From a checkpoint of a small transformer trained on Wikipedia: width 256.
MLP neurons of a small language model. Each row is named by its layer, matrix (gate and up: input weights; down: output weights) and neuron, and shows model dimensions 128-223. Each number is 500 + 40 x the weight over its row's rms, rounded and kept within 0 to 999. Numbers have three digits each. A neuron's up and down rows have the sign that makes its largest values positive.
After each neuron's rows, "fires before" lists the tokens most often just after its 100 highest values on Wikipedia text that the model never trained on; "fires after" lists the tokens most often just before its 100 highest values on Wikipedia text that the model never trained on.

L12.gate185:513447462530533482472527453497552432527520508496525475491478545588511572459522457451541600486437478532584532584531535545515533498526547571480487498494504405474500516437466446489457563551477473459485550441442484535560463506474560461492488476444541488509501552450524505529520546508518512464
L12.up185:479446471561504544520537484471484482509455543493500486537458474512504485545445551459470551466503458416607475509478485539490589575550492535502545452507556441456482496543477468512534457510410501509478492500475473455534492486537410525521466535550542550489546454481480460476456465487481502599
L12.down185:565479511433551545532499534467481445508512511493502480535457451455531478487538487567532493454474491422498528553641459498514521532460417526504501409520470486475501489454511485543533485535490492515495529517460506528532494455433420566588483536583473550463526501538521505560500523540534451415
fires before: "9", "10", "11", "09"
fires after: " ", "|", "–"

L8.gate258:554453481553511552498514492442402465503434490501471431455566576547523508453520467487517461524499500489528539456488534463546547479488449525521559479546489433508496498449522556470496483497478480563487502429451480481483481480538509498512493433480509494432503492503556465489492478551585465525
L8.up258:568445532534578489504499487468485491586450510470553481488439536464591489521496522536499463494498560436605505449513544464556519494412556445593491500469543559512508515505526449489511522498437491513456549476507513506493531516509544525443563466536552521449497560527520532526532483480500421544
L8.down258:447497483497462523437546461493465610464409516497472497478526492532470535489554463507465498575517522469595481476485501506533513476460533455507520518522515541566488456454479480475485521510408524537492549518398439480463453514480498612507530540449586519502457491500528513466522525483500466475
fires before: " that", "ed", " the", "e", "es"
fires after: "c", " st", "rib", "ro", " not", "is"

L6.gate110:451520428555533495514563507460588430505536479451454430526600462416513538536413545398468458501466537533485552464497513520496430513548527503559482492488470505467453487466469420468512496443547508512574503455508487509471511474511552541506485540517542503475517483495525536498501524479433503522
L6.up110:526573499513450532528461451527483527477510515515459452510541465475463449490522536531490441504520486548454515499510490534474497530561493466444464495419465563555447489530445575447542536471495532444466552475464507466409471480500457407475476521464493437536505530516526493515497452458497439474
L6.down110:558489547489417512508521494451481452563556457528425457511513459461481530517592537524525497529530504487467526514505497519499503508567544475485464472509460582526511471461516502465471522521496552474466563450545475527483496435542552440539496517478563447467468509499445434507500464508470451480
fires before: "el", "u", "is", "as"
fires after: "ich", " Is", " is", "an", "h"

L9.gate204:517538566479498465559470530535454503490458537539472561516506507503474513473414508418526514455608579525542494452488472496490503486542518479381637507530528469510524472512588508521507527559519543548524503541493537498474463471524440477582462519487500486476491463472553455472527496539530534508
L9.up204:534467506477542487542487463538502536420458571515471477528446518474441510496445489460511544535551519524530469522470530505548497504443578479470521453436522474525560507454526503541496490495417542452509465562499503534476515521549579519475435518508541506495467588473396508471581568484539513531
L9.down204:561468531440499483448520495511467536531522449494502519466492535448453518481489463466573510528542508521512505545478499472496471514506457558459504529495455453594465478424451538481488452487533498527562484545527466535492543503465497539548481508483541528484419567506489466484542545545463483526
fires before: "l", "ther", "ut", "u", "act"
fires after: " cont", "est", " f", "ist", " d"

L11.gate63:594534483519540492490474570493516465468497438476487476590495544484456477439456495474547455540499506530471486532478525566522438450464491523574586538431608460544451510510512475500511409483532508515449531537472536573428463559526451468504504455473536472582560472571572535439575485538530522525
L11.up63:515509491453491506553484493461442527464465515528531446468505498574514509535522527468544427479563465556435542504460491549420489540450510467570480482513481483509440539536466562459489499441574535508511544452497437523484463491481523544457538547515482554467504480507503441456555579462521533542
L11.down63:507509497509497445481521537509465563469463536504426525473465528507537543506442540545513417464479474522432488498412404499494510498595521530547549517528514414494469459523534513475539505554513484437505407532514461440495443498420453550456513561508502504522492517501530503503509558504542505563
fires before: "ge", "g", "u", "T", "en"
fires after: " Col", " col", " Re", " St", "r", " G"

L2.gate65:486538425480557559451468501477428517546482544522578508545511464465541441463478590498547482521587535467490517382524459448573449501541478470526503531485507491519457469472473473494467555469509567512527514517434501496517480535506448493533500461539496451586510521487476446481506506475472541523
L2.up65:479509516532538511438556548545462524525490559520497581547481574437519454547532471578469488538487523472546533478541477505503496493515502550542511520473546587443496489567441441478572505481481457494530511460535510461463504500543537589532568539543513476511499475466386474517467514509492467471
L2.down65:462545482558512414484546517449479544495536463523501485560488454528474510509524404493455481530483582540546468479493438558502482519525544551491531531445489513544457522541497519501442516510479456535483565458406540531477521507498443572474477470491564464439451526470492534503490524480492477537
fires before: "a", "ition", "ian", "ress", "ed"
fires after: " ad", " Can", " o", "ust", "ors", " des"

L2.gate184:472487485503434524535474466547504503517534441454450522462479496478502548541508525595482490430489507473454491502491587567494480523517485471539558563509520425512543529433562507386488546483496449502584432476529501516443520551487561495508524502480423476546491398516510415435516508537516504543
L2.up184:523526544548518522504497519457498458530541455550492459453498516587503532510505583474521467479468508449586497479456515465488515481515530458562433555543511488430518420508455449534519515494424452481510504482516465503534437491551515564540464494490509489531501460478528516389469556484494557462
L2.down184:523515520506495562482492487492451543586484456503490455500512535496503529421501537533466509561464541441509408503443568477452474515499515504501526531504442513461544513518553484517468482411437500479490480558498520463456483392477504550534512519502501547538503401508532464540464535505503555548
fires before: "ign", "c", "ect", "ort", "ent", "g"
fires after: " e", " E", "re", " D", " is", " to"

L9.gate263:589481539459509498474500465448471484570538403589425444533501484467542514513541441506544463502533490535493452531466503493552534562489515496557512536494400495390580522526470522503488450518514552488462498464435506556513472519483449452561484531451566452554576473521525434409505500496509448499
L9.up263:476412536481479432451450493412468551538449540540522456489500535416449494503441477444577444514498479479468424516407463489574492581464421488536460505472464526508578417461538520469459518500503487508433538503528465552491492601422463505541482484551509441528546549553502478463484490460501504551
L9.down263:473511524457490477486462503468490484525502488537446542481559564494472532471498488499527455477449451526525507543473486527457584571521557592516483456532551518536517578456538453526533443509481554434480496557455439532526475501449496428546476425579478512533598508542462484456527501459496478534
fires before: "ak", "ia", "en", "rat", "ican"
fires after: "l", "er", "em", " Rep", "ro", "i"

L11.gate476:527443529520524550447451533475572474451604542488493450563511499456505494514455494543493515464501465483500438566451511504608540400502528457539474524557488519500439556442492511517507452525465453516496430502501478428474554467493528534498501506520456553476485432496495519464478485536543479515
L11.up476:449408490435485456564549561390562477507551503445477502548484480546479534487526505535471504500521461483452453457528480490457471514517584467534444486541447492614544481465554458428476508420474486471528540543453456522475556431477509613443512515549554426495491569535502463544489518513394554553
L11.down476:418513443449570491500474550464494503545514459556441480497493546552514513487465532500527447556496505531521546492468514495524465503522448463578530432484509482561506501540488526514547414512503554524527470521482465469461478420462508467434490458470422524560448551536496428530456445471498442508
fires before: "ge", "ec", "g", "ex"
fires after: " Col", " col", " C", " A", " of", " N"

L3.gate70:550533496526525529526519502478380545555508569496481477540526490447539477477484559506440470556498445532478472481523451515437533404502514519465464507443450517503546492487532466481445514497483527538557436572403510504461511457461531442492519490489461516507514566552582482432532575527486520521
L3.up70:422510485484484537567489524581481576390528459568498545550551449493539483471552504631518433497513449464540502508542452549484521445487395520530528506505420526548465454440536508434543526487506447494555466504486598507524517500482464484465435439556505505486461559477480507444481507571524484469
L3.down70:534498478432516502497480425471454515591501502494515550432513539466475509505508515500510427533549570509467533524489517516533553432477516532466426481455505479460501544531518497454475477491536558481463491537506555576442437484466526447503483483488493430495424544537499461485445538462525547571
fires before: "am", "ction", "ct", "le", "f", "y"
fires after: " pro", "est", " r", " gr", " Pro"

L11.gate116:477486535517561450492472454510479394538500533493531438582478557449507508554503463559572556476514604498493499477468478560489477526564481487469534400479460423476485505536497475493444512443540522468471453508511521487490488552475578529472463518478489479490478461492532532450484576493595544480
L11.up116:443526471520499480560435470566500366502494402578463433479571448430466395494509477513456482450474493521556513414543539515443547509531486449475487461470503487414466486520551590507488466588533533506520518534481531447517477536504539474570554497476529548549443453561534495495536466527517427480
L11.down116:518500534477465482544440464409558442464489547489444569532491481433465529513463515539495515488509528445521486510525494534431444567523466485424452446536495511546492523511517474518534465459409563472567510563457571456414507492413575455486506517507599453489499532614584519499397622468518502571
fires before: "5", "0", "2", "1", "4", "7"
fires after: ",", "8", "6", "7", "9", "5"

L3.gate24:483404538454547548532481548538428514448529488495528542471547544476444499507470496527505515421383455434483490549441519578524470493500475481449513507479553498549560442543538517461484527465483433492438478500502499535480524529418450513422482613483507585504509487526561486478493496500555495501
L3.up24:540526496532420546557497480516491475502497524553548472557446505516490553506502539506478538493531452526481453451473567507500424555500483416466460442439456559465476501438479548448567457509527580477565456575481503505502496497481406543406496534477458496573466436574485552468531530473463480518
L3.down24:517485566471509539516466567495500597463504463581479527508489515484511446497502495498457492478531510452497482539507515440520473468486543456489501534468422529559595530464547557480536528467459521479495499493528507534497519464453452526508437439515463527532459541507555529553471471424502443517
fires before: "el", "ail", "al", "w", "ft", "is"
fires after: " d", "ap", " Is", " p", "p"

L11.gate192:502479498524400467555544456466517451524448477474465483540602479463510435477472506445474493450480487502496497495497545493462579488541546519470515456485517500458447434490484491493465494559502512477470514507481492562558492495527437492523523497466499473426496480469487584470470452528587450524
L11.up192:497459487536445526526526471460498464511465464477425418548527534520568598491428491452520496444490491446447521560523463496551553520479490545485457435536512404494505465456460490434508486450536517525538524492453492498503523551480442541528470509495510504526547510508492595465475429465532507470
L11.down192:530448469566515521483503455461499502472495447505501450558490423481523460454559475461488517499539508503546565539548476490529553511490442472500551545559523437451456501526577563534469510502429456554508455504454515483456520441503499571530460529454529461491510474465500543463550491452531499477
fires before: "10", "09", "08", "11", "4"
fires after: " ", "|", "–"

L9.gate299:528470644536519419477525441504491470482494538457570593525465503498454496555424493513472510460464529475479444557511518528478484522561474505456533537468517465461537493492543485491473408460535508499513480481516448470561501497496532482507462442557452491517481468449536490411461480532458520528
L9.up299:481484491534443507552565499472481492474580416489517526518442575503458488566482541485569476522535513485498533472516492466464538527512509476526386459460525506528510460492376505493505512524462477556454493512478503431484432412485497420538589443509514508495491423524517492482476474494459505418
L9.down299:492527500485440520587536564510502473474515473423431525550574490477423519472567471501501488509497553481594437482483532486510418445523454554438498478509502535437535509499520500577447506510473474516540479525408519508560471514492466483473505498414494500494563429477552493485493531460533456504
fires before: "ile", " as", "i", "ess", "o"
fires after: ",", "s", " W", "w", "us", "W"